config = dict(
    n_layer=13,
    d_model=256,
    n_head=4,
    n_kv_head=4,
    head_dim=64,
    d_mlp=768,
    vocab_size=885,
    activation='silu',
    norm='layernorm',
    norm_place='pre',
    norm_eps=1e-05,
    positions='learned+rope',
    rope_base=10000.0,
    rope_fraction=0.25,
    qk_norm=False,
    attn_scale=0.125,
    bias='all',
    tie_embeddings=False,
    parallel_block=True,
    init='normal',
    init_std_qkv=0.0256,
    init_std_o=0.0,
    init_std_up=0.0256,
    init_std_down=0.0,
    optimizer='muon_variant',
    lr=0.00161,
    lr_mult_o=2.0,
    lr_head=0.0052,
    grad_clip=1.0,
    warmup_steps=200,
    schedule='cos',
    final_lr_fraction=0.1,
    batch_tokens=32768,
    seq_len=512,
    doc_mask=True,
    train_tokens=176700000,
    steps=5393,
    dataset='wikipedia_en',
)
MLP neurons of a small language model. Each row is named by its layer, matrix (up: input weights; down: output weights) and neuron, and shows model dimensions 128-255. Each number is 128 + 24 x the weight over its row's rms, rounded and kept within 0 to 255. Numbers have three digits each.
Before each neuron's rows, "fires in" lists the words (lower case) most often at its 100 highest values on Wikipedia text that the model never trained on. A number after a token or word is its count.

fires in: "november" 28, "house" 10, "no" 7, "greek" 4, "turkish" 4
L7.up185:122167120110121089113132126133117129137155125156131138173118164163116103107076127135128192134135108145117132156098128124150122126118140157108115082156127128109111120096108149119125135093139134150155061163152136103102156167142128138127145097186090139097111151193122141091108093081127147117153153118117138126176104135172091151133093121141136118126129110105116127145138144121080119156120
L7.down185:158071171130149150120148107110142151142132166152128129098188103151132095130130143135136168086126121129165149124140138131122153155114102098126068142110118113147120132123137111126108098134138115097169127147151178166117131121109101118158133116178158128149099122166118105141130103113132099140169051135088122127118158115138120158092146107113140118101127086118130114109073110158147101130130

fires in: "time" 33, "silver" 5, "course" 4, "models" 4, "bumping" 4, "squadron" 4
L3.up92:097164154151112137079115142140131127115126161113136128102149147115149152151128109122127084125106141098143116113145090107142096134058127118158107118088150121130084098161123147140121137140091170100145094147155129139143126127138117143131185105124119145161132162152137137086094112117111120139130153131118103111155126108146114137104118132117121085122118116135160109099124153101135128151148
L3.down92:124105139144133085107122113169123143156134080149140125144116137131063145138154115126130122090134109159118147123140150151117162076127125136080137155143120140075116109120178092152081125114159116146075111137092161112092148094119110093143088159137135109146107146124123142151149128134104139117104128132160160146118139123129126079143097136114125101114147148110079139125150088129124130127136

fires in: "government" 12, "australian" 11, "central" 10, "grand" 7, "australia" 7, "governor" 5
L3.up661:138126126145167132112099143073129109138105097144085142132098077148124117112121119124093144122120112138132136189151134108139107136124158128074142125130129117130163089100171123134123114164150130119137141114111106108115125081124112163117170111128141131117115080146134155100129108136151131126107107075134104148117128109111102149103145121111128127138129145096172159141084138111125133145142
L3.down661:161134127146114113144177135083126141143148110192179078098126165130132119134133120120155131092088133150140096128148197115096144126133131148119128125119130173134107154101128132127129162113106151102143105133165083120153115108093107137171146091127131115137123147122138101135141145094107098128131133168129120185136128139164156100115140111130134138104140099179121147122138132116134085118130

fires in: "since" 19, "until" 16, "around" 11, "about" 8, "york" 8, "received" 6
L7.up65:170109129129118118132097086135116142159134142176163094123133125104132145113156096091137133144158121139148108140113113136079119148105195127084102088130128084113107118131142121115116145112119137113130138146154132137111100083125121153109129114152137097164137165134113112142111119167132132110189104113128098108115113129130175126121099122123112130109128107159091128128132137101120142140117
L7.down65:098161136137127165138114100167145147115157096139169174130122150093124113136125137134152127095110127162129136126111121147133138076127073189156158143167091138156121076133090134083132133118101171133159110139119076155146149137137126131165130114121117116141138152153128177149109081139135078089121126177116137131137084121128106083089126147084136114171131108111134101146111152139121142117114

fires in: "february" 12, "about" 10, "average" 8, "american" 7, "among" 7, "above" 6
L2.up667:098196139133128131074135125097071165109131168188117153078145166122136104085117123128158121121110107095117122120172119171095140110122129116076123105126135136134131121106096124150095080086090128140126125142135128076125143151115121104098113175124111151152109143115126078153109133129142140152106153146158150091136122141145109128157110149138144156150141099092043143155188114145122100114172
L2.down667:134115141114148116151133155121161095142103133115131103135151103123105119149105142154119131101104166150157141093120160096139094118139141116105122119176133139160139108110092160127123125120117156145102089127212127121140119080121119148140159138100130173134164154099171148137136116145106107158152165121104144127098140130091156133153101114091108123105135119156109113143100108078150092121105

fires in: "is" 66, "minister" 7
L3.up538:164118136133087121076167096139128117107128145167146156146129147106170143128103129129117123102140137124094133117130060145154186086127146101126127117123142134153144103134135127118121090169092114108130173132154141120135121136104114149085142162129153146102119123154101158124126134157114064166139100093113134189131137120118137145128137114110153095115134124148151119112107162109141164133157
L3.down538:121098121162113142143137147159132081135120131113147158135125142140142162091116133126099152128138118128171145105141168119123106077157096093126092137145116098182093108139120136077110141162099110132110142097119139130150132129130167125111096123160143164139100118141125138141131079168145138151161091124123157160116139149171143088206105131134113154143107155103143109128114146141094151105121

fires in: "him" 23, "several" 11, "her" 7, "statistics" 6, "she" 6, "subsequently" 4
L7.up412:136150163147157099066100139170111162104092116162144111120124165091174123137122120130108115148210135138123150128113146069124142078120097133082147131142145130106116146121114132155137113168120099157108142128186128083125122126128092120162147114172151119102143180136150148087122116140147129114115163127140134138137108115126155060120092115118102171120160130178121106133097126109144187130103
L7.down412:142058139113148129152165070152080183119086172124098132161100132133105158105151132116180132119116112145173103130104106152151111134128091143125123113128126096124148106111115119096111116104165125098162074138089167159113144152164100160147137077110133144122115076154119141134144163127078097141140116133112113115160163122180098134153137158111145109135110147091128121132131126147138142111141

fires in: "november" 35, "no" 32, "noddy" 5, "night" 4
L3.up392:122150166095163143142139137117086150130114113132152129139139129119122111161074107096128118145101099160140164190129126159152101145110122142120154134134084120101164097140150097155110134107142156146120160117106124113110096122137133077100141099124136123131139134113139172091083144129108126116112142060137129123158118117113108150125135134157088087127169146135155110141155104096060125159099
L3.down392:126136116122145144103120162094124137132119135104134125130141123144110092157183114150106135098096138158134151157097147100104120150150106147114072068118197127141129132126081111136151096123129142131166134121199118092112169132109171133115101150149136101106130068160114156136133156122095207137135161144143119154100118106125128093161134103131135125119083117151132118108091112102121126101132

fires in: "united" 22, "university" 18, "command" 5, "of" 5, "thoracefasciella" 4, "committee" 4
L2.up643:138120102162142152095137128156180167125112089150128102155105145150144081102148176100122083133112111131118118126127114132105143118157133139123133108099114165077122152110085127160142121081103137126110151136156134176103127137144124137116130151135072111118112167129138139117115170133129119136144152118117161150102145176148142091130154158139110111114097144133105130111126105152130139105126
L2.down643:128170131156118129152095119137137104173108139105096143122145106140103179129099121155127146131121129120105135117102170097137088175138145141114139147142158113172147117153150126113153080139142130105097093110098114106142114132107117142123141125113127118123110137162130156151131076151100132131140132117097106124149118160126107123105079108144150138132110163115152148113111139101106110111164

fires in: "french" 14, "church" 11, "football" 9, "such" 9, "footballer" 8, "suburb" 6
L2.up60:124128117124105110146136112118133141136156113111163162150096139137130108123143131149124092151150124172143146128124142115120149097136127146101132132130125163174099126163089135097118132114149114093116144134112159138112121113128127130166128151139118078150128084160115125104125117121119134165164114100154143116093175152098063150168117157145170172136117102130092121187114170146128116133151
L2.down60:116127163119134178110155075125152162124154123169151138102120065122127138159100120137155191150139131111083121152173129151128102144109142104139103104150056135123159137150109109117118104109140079148161140150139111089103116124133139103102134152117119127130148154116105174123152142138143110105141140129132148084160119098104136091143140091095154144154205090110161098118131120122113149122093

fires in: "that" 53, "this" 15, "three" 6, "through" 5, "than" 4
L2.up578:094106112127112085138143154160116125157147147121149119099082117113146168102171171107134097097183177133140165087128146100139133118120110156129111112131091156104153158135130131108117135126147148126129129152109119115141129123127120114166119162129156141151119124098121141089107127154119096146121101149156125093112149107089182139103093102113115090166138093135075116129102124171144182138132
L2.down578:165131107151115132132129137138144119111176153143112062109189108098095063140118094157120160109098123123124092134128136139141126124148159161185136148132092147182123112123141158124107122122114110104153111115134114115110130122112144120103095099082152159071167156102128103105126155140135122136170160092161129082165162123152147091137141147122101149117126125143145132130160120154124101159096

fires in: "february" 14, "baseball" 13, "august" 8, "football" 7, "footballer" 5, "basketball" 4
L7.up455:111127166089116124103140117127113131119147128123141159118141105114157117124118097123126106166107148100125118121116122115106111122083139144144156144131137139160157126082139170128103068123096128143165102112132153102122089152138151122145122131131167136138128140170125120157139111118144160121112114112120149134142134115163139115143167074104137133159141120113106101198131133132121141087133
L7.down455:137142069165131153149099135143094088123144116138110133148135083134124131156163157091169103135159127131092102129120079088132113114130109135141124113138104134095092112116133116120143094145176103118116131088127094100134135093142159120118114184160109121159116125148126164086165145109080116151177134139164146173136163159105089089107153138102139126151133093166136187135121143107111143134124

fires in: "he" 60, "bond" 6, "stadium" 5, "college" 5
L2.up638:092126141117121094110156089120073164128112075140123125149111113120163128101105143099184126098124196103145108105134119134160169107124127100091160122126125151107171141119144103120163104146159109156116140095132145075113142120116091146172116136149102093117143155134098170136151140142102155125110168094153115128177128125129149139163122135118147157150126127107161162170157084116153114129136
L2.down638:113179106150110175131097174111149106129125143106132117157149135105135102095131110113134099163142102122136118142150102181084107147077133122130136075120139136114127128141076164069106096133167195128155138120177092166117143126120139120126140096144137138125157124111133113132110112116144106160155098129116143153129121135155072131093131149121125121094149127145101128097130122119090150109139

fires in: "two" 34, "silver" 7, "km" 5, "radio" 4
L3.up26:137129127111124133154094130182111135169130095148105143131125145100136116117133126100088147118111103098135153116126106159122171115185161151146148132116125163182110171112084131117132123124078168157116155116122109106107136136112066147082118108110102091169097174133124141164126155066115125174109118108121145122078149166126132105115107102140132142105144127097072138105112164120164151146171
L3.down26:152116115112119116138131095065110108088137164127151105115122200149132157091157144146124121098174127096153066132124171145122087156084141093091139150145145134139151112137150135158139123137133119091161083106103147146122109134136152076133110111117163136131157111164097124104075134168096091131095121157129116113163141152125108138114157118132145138113156125172121134118138087133092161105132

fires in: "he" 45, "however" 6, "decision" 5
L2.up207:091141142132146145113120167139113090137124176099116103126140104122147137066095106144129165147144088150145137100126136108169151092091111150108120143114136157164159104154129128121114093124158165175107099171123092134136133104147187153103109091104144136155117112116111146120138142130108119122092111105090113128174163158153104128173164149133132134103132108142086120108125192111140098113080
L2.down207:154131143131116105128125110106121108076144119118128131117104130127097160093125134124153158136117125136129118114115098112099142134115162138108128133146097102156091114094121094150146149158092134096083131086161166107126113147094146155136176129166123140117134176150136144106125116138159124161165117133174129107146126132107160084090119117126091178146128108124156111162125106112134137119122

fires in: "also" 49, "around" 11, "senate" 6, "isolated" 4
L3.up498:106194154088142131143087142107097163129147109108140132151111144102096108112083129146126137126114125184151087134164171099134106144079132157077099164116113102165121127128089108162129107132130178123134123158136119106131124148106160171149124099154106184097121141117124139130131124134122151121118137152121151126141177168112140145117102101116150145118117116115114147143119113101118112073122
L3.down498:105087136152099118155127138143132124140107139160099128131106117114147098140180129130116131110129168137083147113093088084101161150153164121119112127124176118125134139071153153114162123116150146122139150117124115129124172100136123071103136098112153070132120112159178130160109125142138088141121166105163170127092120128147099139095161165134106128142129145139134144131134148147158126170138

fires in: "after" 13, "a" 13, "as" 9, "although" 6, "american" 5, "according" 4
L2.up94:083133108157133141106156133090107129141156131087115100153109165185113119108091139123140131129139145129141084131080139111086147115129102141107107151071131177106130118117132092149146111189098138108114089138080145104156133142154124094164107152153116124084144132153133174114111104153133134110138129156138134122099131164134105094138105098076161143130129120107170109153125143145147171173134
L2.down94:135137092105177169143117099067123094114118139066136069168132149153141121115105129110134127159129131137165100093086113135153158106188118123090116116115141167110090094145138118107132126166136141135140092156129140149199119121132156106119129162150125157097115126134150136144173110158162112106128158142098155157110108153144117133158087113124169126076165150133149144095090134125138163153144

fires in: "s" 30, "published" 9, "finished" 6, "subsequently" 6, "established" 5
L2.up205:139116093108150143110136175139119135156157146096145072116121114099165145159145131114201188117177161084102103127114138153109127112127150147110129094165121083120150125102142102120122135117130123114135130163097108134088118120095128136081116123135121131150162120174139104093174138082109115150124093157116149115130132185117126112105103164122146132143120127155117086118117090121124087130135
L2.down205:092157186175126154161125095113147146117101135126131170156138108145123086095105119091102078143112093160142149130130108104155100116105129124138097148044097182139096112114104143126132104140106141132113156057150124131169165167137124128137158110107139142109123123112125134152110109162167122157154163121133117116101137121159145125168126111127138143136162143128082173133123164120128162123132

fires in: "two" 51, "three" 23, "took" 11
L7.up578:150136114151143126127137095124124157113165151139126063153151098141150142131126146141125137141159168148117143097146119129159158099147130154184118117128137156127191134147137129107150153124093108117118120137102180110165088166175172181135070125129162114133142101150111104134143106112149125111114111151159152140088108112123126138109149205063093090157110159138097104111144125133128154145058
L7.down578:147126133157092122130162149140149124155100125097153111141134116165136111120128106123123112169155136144121086116074157153126130110107121174140147100105115108132172126119136123132087121117071179112140125151100119083140176081131120115130188125141110136159117149145103137095127133107149111141098141109110137126134130124111163132164171101156123134152136136126105127100115126125137112125120

fires in: "one" 44, "although" 8, "november" 7, "avenue" 4, "south" 4
L3.up103:103145134097147120112120143132142155126106122149164118129111127121156117135106148096099151151128137109139114133088121104120066122103163118162147111172090130128141136139134108161102106133122113136119129141129147120145096135164125174126120138123128147136097102107127158095105125150098136131151085141137143151161069167165144139122115138137149121147084142156149114147114116142099109095094
L3.down103:133113118126138151108127158155122118123150149114113119100110122140080105114120122176118084151151070154129160184148131137137113129152106104139113118097171163154139134127138109132149151107149095171124133105112124123125141110110213063161111108122125134145140137129105138141132159130150157125078171114121176125114141159158073137141137084096110128137130145083144124122128112118159174169136

fires in: "is" 25, "after" 11, "as" 9, "several" 8, "are" 8, "any" 5
L8.up337:147139109155138125113112109124135146162099133121134088117122126080116106140110123102107162169134108119140113113152147135129152130092113119082135140135102108142088103150085089128139141164168100122116115103131127128098120086137154134134114114151141194127126140133137124115137122134148153110153092130115153148139127157132108159128116119078159115136122098153094122130116162123148119081100
L8.down337:126150127125133141108122154150129129134107171134146104124166140143124099131128134107116105181067156119182131120092142167119105112106116131096120083090148107119109103106180133140139120111145111112120120120133130169146181142109135115147154140096113178083090119148167157121120124115108107145116131113101119129115080129134127076120150151123088147111123123124136150149142154123131133134127

fires in: "about" 12, "edward" 10, "edwards" 10, "award" 7, "around" 7, "example" 5
L3.up497:171104183159157104159118123137151121125118108083145115124164120121152134146149119142117109155107144099131132194095123163129123118165150112140087149109131172111097131119099121141116095139117154124036144153117153140094151097139129127088150106105111110132114128118097138092095108114153115100171124104131134154134131127124114149101110158136132127072105119118138141123099135120137153060139
L3.down497:106115065124102087135097153138128169125103100146132150156111140143125129122116122084188125079152142181109118140102154123089173115136087124139168155147134121095135071147136125135107174111154131160177125152153101131154129087135119133142114160124146122152132159111088164155111127159111114152105164169107151098140125139183055105129132096115149148138138098136141096093088130124136120142068

fires in: "also" 35, "all" 11, "against" 8, "agreement" 4
L2.up755:126127163131164121150149147156117090143169129114167105181121120128141090108103154113127118118090166106165123090134145142165150088106159143137137113164137120136127149129078156126148152112100096117088132124132101094125142122113145125159133165164144130151126129141135106141137121109079163123148111144118167103143133142144109116106128117110093137167124144124110116102121133109124130113155
L2.down755:175148112135135127106103098095134170124096199141131117078151153223148144108185158145141117147106141163140085162105113119118129205134112154124112144159086126086083096085154100190135102118129134131132131148139133164133116121108116146086081127164144141116137094143110138133109134147131144137134161138129099138121191104140138118119111133115139145092143136096121123123134115156154127120126

fires in: "united" 19, "chinese" 8, "grand" 7, "japanese" 6, "minister" 6, "poland" 5
L3.up100:110164164104155141088119138113085120110110091143168144153105118131153126115131114127135141083106096131146039099122139146122145128125133139118096119112132110110081121100147101104151106108144115137146091156125112097132104085136095127142144130123112125182112153111138190129109127127131138119113163080122153153155140116157100124095131131078119106139125106077145111146096149113138154083177
L3.down100:166123154152112068170147139179151133132146124139109099125111127116122151133104116148151131144151107148116149129108141151121127102123114109178135139068137151132151124119123116113135167169154123115127144165125115128130140123131123123099138129125137174145150144138094120140073121147101127118155057089138093129111110138118137136130084141121104152100106155116127119141168148145175115093084

fires in: "north" 22, "third" 15, "9" 6, "7" 6, "youth" 4
L3.up388:092119117120069119120100089128127148141121092123138121109134093116122200062141106179137140165117142162159097165145163104151150070124148118147133128154135101146159114096132105166116158163146084121102145140094149090121089138099099089097111109189130136170163101139127131112135133103118144129152123170144162148099142101100133167132150099096105116125125134115138152120142096111122121144122
L3.down388:164100121143117125226116167150186126109113125135127116101144111110103140096085132151126143134149146084111161117180116129191127124146107110103124152128129150114098132110111177123102188129108148161128116105110135128154168109114129136124159104165053116109099120146155093141140132089116122114123076120105143149091113132115086167146088115138129137157161090142067112139129122163145115147151